From a checkpoint of a small transformer trained on Wikipedia: RMSNorm before each block.
MLP neurons of a small language model. Each row is named by its layer, matrix (gate and up: input weights) and neuron, and shows model dimensions 96-191. Each number is 50 + 12 x the weight over its row's rms, rounded and kept within 0 to 99. A neuron's up and down rows have the sign that makes its largest values positive.
After each neuron's rows, "fires on" lists the tokens most often at its 100 highest values on Wikipedia text that the model never trained on.

L3.gate248:51 39 48 53 76 37 58 52 52 31 62 48 49 25 54 69 64 30 36 36 50 52 74 46 48 66 51 45 71 47 44 41 55 52 64 37 47 69 59 46 47 42 49 21 47 50 70 65 31 51 46 61 49 65 44 69 53 31 42 68 78 48 59 47 49 56 41 59 60 65 63 53 47 57 46 57 57 44 56 33 38 57 58 36 52 60 71 55 62 44 60 35 50 35 43 53
L3.up248:52 53 38 70 53 73 67 55 50 28 53 42 49 50 27 45 57 38 36 63 33 46 48 55 35 44 58 68 38 69 40 49 38 63 46 35 39 43 51 28 54 46 37 50 61 47 54 54 22 48 58 54 35 64 51 74 61 61 45 63 69 57 43 57 46 65 65 48 64 59 71 57 31 63 58 35 40 36 20 50 50 45 28 47 54 33 83 48 52 55 66 53 32 52 33 55
fires on: "es", "s", "ing"

L2.gate2:53 53 69 70 50 43 59 51 62 43 78 33 44 48 36 60 49 43 39 59 49 53 43 45 47 30 64 47 44 48 57 64 59 45 31 48 40 62 49 46 32 57 40 64 38 64 34 67 42 41 64 47 52 61 62 50 60 44 52 47 62 25 62 57 36 56 37 26 59 58 68 68 47 40 52 47 64 39 41 46 43 50 61 31 32 36 68 44 51 62 55 48 48 34 38 51
L2.up2:65 47 56 63 37 69 61 48 42 53 62 35 44 50 43 44 51 56 33 59 31 69 53 61 44 45 41 52 15 83 49 51 48 55 27 45 46 58 56 53 31 41 41 59 54 47 28 58 42 24 40 46 50 41 46 39 40 56 55 33 50 33 41 66 61 49 55 49 50 51 61 44 61 28 54 41 73 51 59 46 49 58 69 57 35 45 68 39 41 54 66 50 55 50 67 53
fires on: " is", "gr", "l", "ack", "el"

L9.gate370:61 36 19 43 36 35 52 35 52 52 60 63 70 44 50 52 47 42 53 52 61 53 49 64 34 57 46 60 57 38 54 26 47 46 47 40 33 43 49 52 55 37 58 62 43 59 53 54 31 42 34 35 29 70 51 35 62 25 52 77 34 52 30 40 62 43 68 46 46 44 49 40 23 59 44 21 56 44 54 48 26 57 32 14 53 52 56 58 39 46 46 55 56 55 28 66
L9.up370:32 54 54 53 41 67 62 56 56 38 50 49 35 42 53 54 62 49 48 46 52 37 44 68 51 29 61 26 35 46 63 58 68 54 41 37 51 23 60 27 52 53 61 44 42 33 43 30 48 30 54 66 48 41 54 67 50 64 66 37 46 26 45 44 51 48 42 51 36 46 55 65 42 56 52 31 42 42 66 52 45 24 52 47 82 47 53 49 39 47 55 50 40 58 36 57
fires on: " of", "c", "on", "h"

L5.gate312:47 43 56 66 51 60 57 47 47 54 65 41 57 54 48 34 58 56 67 55 43 54 55 54 43 44 36 67 54 77 41 33 53 69 54 31 55 54 51 41 93 48 40 48 65 11 54 56 53 59 45 57 40 37 38 55 44 49 44 52 40 53 58 53 58 70 50 53 66 58 49 51 69 50 45 65 41 74 63 61 46 57 60 42 22 44 34 46 36 21 61 82 54 49 47 42
L5.up312:54 70 60 60 60 61 64 17 46 46 44 49 50 68 48 54 57 55 52 54 52 38 68 60 53 66 32 48 55 50 78 56 50 45 68 47 49 48 44 59 51 34 60 48 39 56 40 65 53 49 69 69 66 58 48 66 38 60 64 39 50 40 48 44 66 64 54 54 56 42 58 30 51 55 61 76 70 52 60 46 56 38 60 52 59 50 45 55 57 52 56 56 56 54 54 63
fires on: "amp", "el", "is", "ow", "orm"

L5.gate366:56 42 58 74 35 36 43 47 76 42 36 70 47 47 47 39 54 49 71 57 51 38 53 66 65 39 53 51 40 50 54 59 58 48 63 48 18 60 47 39 65 31 52 51 50 49 47 48 56 51 67 46 54 68 59 36 49 21 24 50 43 63 56 60 42 64 52 67 41 58 51 54 36 38 57 38 36 64 45 38 18 36 47 63 49 57 46 51 69 51 74 44 24 49 32 44
L5.up366:43 53 57 79 65 68 44 87 55 43 40 65 65 58 44 60 65 54 62 43 32 29 56 46 77 47 68 47 54 44 50 53 35 35 70 51 36 47 51 65 42 53 36 48 59 34 48 46 56 66 47 62 48 58 68 65 46 57 37 32 42 58 50 64 35 57 48 55 46 49 52 54 42 44 46 64 28 39 35 48 25 49 60 41 65 49 57 32 55 51 57 36 42 43 51 53
fires on: "ab", "A", "g", "f", "uk"

L9.gate41:50 45 53 78 35 54 58 27 56 46 55 40 70 62 36 49 50 32 69 35 56 64 59 75 44 48 59 58 37 43 54 18 62 69 50 30 41 29 42 56 33 55 56 47 46 35 75 39 48 40 26 54 76 47 63 46 60 56 45 45 39 44 53 58 42 44 72 50 52 29 50 35 38 47 50 45 61 37 62 41 29 37 36 36 45 28 44 73 60 46 55 67 48 47 65 58
L9.up41:45 49 64 57 56 64 54 46 48 60 53 55 44 74 38 37 43 45 64 50 40 72 48 34 53 29 39 31 39 52 77 46 46 55 68 47 52 39 43 53 62 43 39 59 39 47 35 62 35 62 76 62 58 39 49 36 56 62 41 22 64 31 45 52 52 52 39 67 36 55 63 51 56 42 58 53 53 63 51 56 49 30 24 49 73 54 43 65 53 24 46 55 76 56 57 41
fires on: " of", "ous", "v", "on", "il"

L5.gate357:63 52 72 44 87 37 38 40 69 37 66 54 72 43 54 62 38 39 40 66 65 33 36 75 50 51 38 47 53 57 58 62 59 48 68 43 21 65 51 55 63 49 43 54 38 64 44 53 51 56 51 58 46 61 42 67 75 35 42 76 46 33 49 46 43 38 55 61 48 54 47 41 47 37 60 52 32 61 53 70 44 48 59 34 58 55 39 32 63 48 50 56 65 34 54 44
L5.up357:40 41 45 69 55 53 47 59 59 32 74 36 54 55 57 60 48 44 41 57 38 55 62 50 57 43 45 56 39 45 54 44 41 58 35 37 64 63 36 53 68 52 52 29 58 40 68 54 33 44 60 64 52 55 61 67 65 51 62 67 55 31 24 45 32 38 28 69 66 43 71 32 58 48 55 53 67 61 48 52 27 48 60 53 47 45 71 57 45 58 67 49 40 70 47 65
fires on: "s", "p", "ip", "et", "ch", "ion"

L2.gate414:89 37 61 53 30 42 40 42 44 46 63 40 55 66 59 76 50 51 71 36 39 57 56 47 63 53 46 41 49 66 65 60 64 65 47 55 43 41 57 57 44 45 53 74 44 72 58 62 29 31 57 53 59 46 45 39 36 54 58 39 74 42 26 63 69 54 41 39 50 48 59 72 53 32 53 33 86 50 52 46 32 47 49 51 26 55 50 22 45 59 56 45 54 61 42 63
L2.up414:62 45 47 71 59 45 56 53 52 42 59 44 74 47 43 57 65 67 52 39 44 44 35 57 50 52 28 58 43 69 72 50 49 54 62 49 46 42 49 33 50 47 46 65 53 58 40 69 56 25 62 41 46 51 50 40 43 46 61 76 68 35 55 36 51 55 17 45 61 42 64 52 44 63 79 50 61 35 42 31 44 75 48 49 40 46 49 40 42 67 50 41 56 51 47 49
fires on: " pl", "ed", "l", "el", "cl", "ar"

L8.gate353:40 62 48 42 43 24 15 52 69 60 54 40 39 38 37 47 46 53 47 67 41 51 55 41 53 41 42 70 41 64 47 46 55 32 32 39 64 65 62 35 52 41 50 41 55 63 56 65 69 36 71 45 62 62 57 30 40 41 51 40 50 45 55 34 38 42 53 37 41 59 72 52 47 26 47 55 56 58 55 46 55 40 45 33 58 56 69 44 59 42 44 43 44 33 50 49
L8.up353:53 52 41 69 65 57 55 56 41 54 55 58 58 59 40 56 42 44 43 57 34 34 39 37 53 55 51 52 56 55 45 47 72 53 36 37 45 46 34 51 29 48 61 50 49 48 53 92 45 71 56 48 44 57 50 49 53 48 57 46 47 55 42 63 36 53 60 76 44 60 48 45 36 46 57 40 62 39 51 57 45 45 37 51 83 74 45 56 61 47 90 69 11 53 15 52
fires on: "is", "us", "f", "um", "ens", "j"

L2.gate226:35 44 43 61 54 20 43 58 35 47 57 53 61 61 27 55 62 63 50 30 82 37 43 37 55 44 62 79 66 37 67 53 54 34 52 60 39 49 57 54 38 22 55 64 37 66 47 49 47 69 47 34 55 54 54 44 29 38 46 73 73 52 51 57 33 72 48 35 41 67 51 32 49 71 29 54 38 25 39 58 52 57 40 50 58 65 58 63 36 42 53 66 53 67 37 49
L2.up226:53 42 52 62 60 50 58 49 54 70 55 66 51 51 50 46 49 74 69 70 61 50 62 38 75 38 47 59 74 52 53 44 37 43 39 55 38 71 66 68 61 39 56 57 77 28 39 59 54 50 32 39 67 54 50 66 41 48 57 55 42 44 38 47 60 27 60 57 54 47 67 54 57 46 43 66 53 62 54 66 38 43 22 49 52 34 45 40 51 30 44 37 46 47 40 53
fires on: "'", "\"", "ar"

L2.gate159:60 45 54 67 38 49 58 62 57 38 41 35 46 51 27 39 49 43 43 32 44 65 71 53 49 71 57 55 51 65 50 60 58 65 43 43 38 53 50 58 36 44 53 58 48 59 66 39 58 32 53 59 44 65 45 58 31 53 64 53 36 37 63 38 43 49 49 46 68 47 46 65 37 27 43 67 56 59 47 46 34 41 35 59 37 57 52 43 65 58 43 39 78 40 24 42
L2.up159:46 43 50 38 47 52 55 52 30 42 45 54 49 44 52 59 44 45 28 58 34 62 49 51 30 56 34 55 33 61 40 61 29 40 41 34 33 82 40 61 73 62 35 47 47 47 53 20 64 43 39 64 35 50 47 42 74 45 56 46 63 36 60 43 49 15 32 42 48 42 56 53 45 40 46 33 48 72 75 46 52 44 56 58 27 63 63 56 57 38 42 54 64 51 45 46
fires on: "R", "ice", "ly", "als"

L2.gate135:63 23 46 63 46 64 51 58 66 46 46 55 52 43 71 55 46 43 58 45 36 45 69 26 52 47 63 26 59 35 68 44 63 81 52 64 79 57 69 31 61 31 61 61 62 41 57 60 57 62 61 38 63 57 28 44 66 60 44 44 30 57 39 33 79 43 30 47 43 31 67 45 52 55 48 27 47 48 49 49 55 57 46 48 47 75 41 45 50 25 45 42 66 58 46 40
L2.up135:30 45 52 40 52 49 39 47 45 69 29 53 48 40 55 50 38 49 53 42 32 60 65 54 82 60 65 57 74 29 57 51 63 55 30 48 59 51 53 52 14 18 56 55 43 69 26 48 50 59 48 37 49 36 61 59 41 57 44 35 37 45 46 52 43 62 73 45 58 41 44 20 42 59 37 41 82 46 46 51 33 54 38 61 59 62 42 53 38 43 38 40 53 42 33 44
fires on: "ist", "ic", "ists", "ism", "ublic", "uss"

L2.gate350:50 42 66 49 53 39 46 46 54 65 47 40 57 58 55 53 53 53 35 51 65 61 60 47 32 41 50 54 59 71 47 39 57 55 30 31 65 42 59 34 46 41 81 50 38 56 29 51 55 50 59 51 64 61 55 31 40 48 59 38 46 68 57 50 62 71 48 35 32 46 70 56 51 67 72 53 66 42 45 58 42 59 62 10 21 46 59 50 33 35 53 67 43 52 37 32
L2.up350:64 53 68 56 52 65 52 66 40 68 43 66 46 43 60 62 59 58 38 53 40 64 60 46 44 51 58 55 39 56 43 43 43 59 28 48 51 51 57 27 57 52 71 43 50 40 32 52 43 39 62 73 79 61 56 40 47 66 51 30 49 48 31 59 46 52 61 58 52 32 50 67 52 69 63 54 47 48 54 47 48 49 67 27 27 41 48 28 42 38 59 47 55 52 62 52
fires on: "=", "o", "000", "eth", "gr", "re"

L3.gate194:42 59 50 65 13 51 52 63 51 52 58 48 48 56 51 49 48 60 71 68 68 44 40 57 63 51 42 52 43 64 23 28 44 54 45 56 70 49 61 27 82 35 45 32 49 49 45 68 56 47 55 46 62 45 67 47 55 67 46 38 36 53 42 45 55 51 50 49 63 47 47 60 50 58 54 34 47 48 70 29 50 60 58 53 40 25 62 69 27 51 35 99 42 45 47 50
L3.up194:29 52 52 70 43 46 25 41 58 41 29 63 63 67 45 54 57 50 36 66 53 43 50 43 66 50 14 84 62 37 47 63 54 37 64 63 32 58 57 43 50 53 61 34 40 37 54 63 46 62 48 42 39 37 54 33 54 38 51 35 55 63 62 42 47 41 71 42 54 70 28 84 42 56 46 35 60 46 23 44 57 53 53 48 56 66 62 57 54 55 58 46 40 52 44 61
fires on: "ies", "ess", "el", "ines", "ow", "ury"

L3.gate339:48 73 23 56 69 51 57 74 42 51 51 66 47 59 54 26 53 49 63 55 35 45 43 66 45 65 49 39 49 39 67 34 62 41 56 58 48 66 48 46 59 46 44 47 58 80 48 26 29 57 51 39 54 47 40 41 48 46 39 51 51 43 69 42 41 45 56 40 49 53 22 36 58 34 45 32 48 37 33 64 24 64 37 54 56 59 67 61 57 64 61 37 55 43 42 45
L3.up339:34 35 49 45 53 39 44 16 61 43 48 52 27 84 69 38 39 48 59 57 80 51 68 31 63 50 67 53 61 42 56 59 55 40 66 60 74 47 58 57 56 34 38 50 35 52 42 48 46 57 49 40 31 62 56 58 36 47 48 59 39 50 27 42 57 49 49 42 36 63 35 32 39 59 51 65 51 54 76 57 60 50 44 46 65 58 67 30 32 49 39 60 54 62 54 40
fires on: "at", " =", "ic", "A", "ish"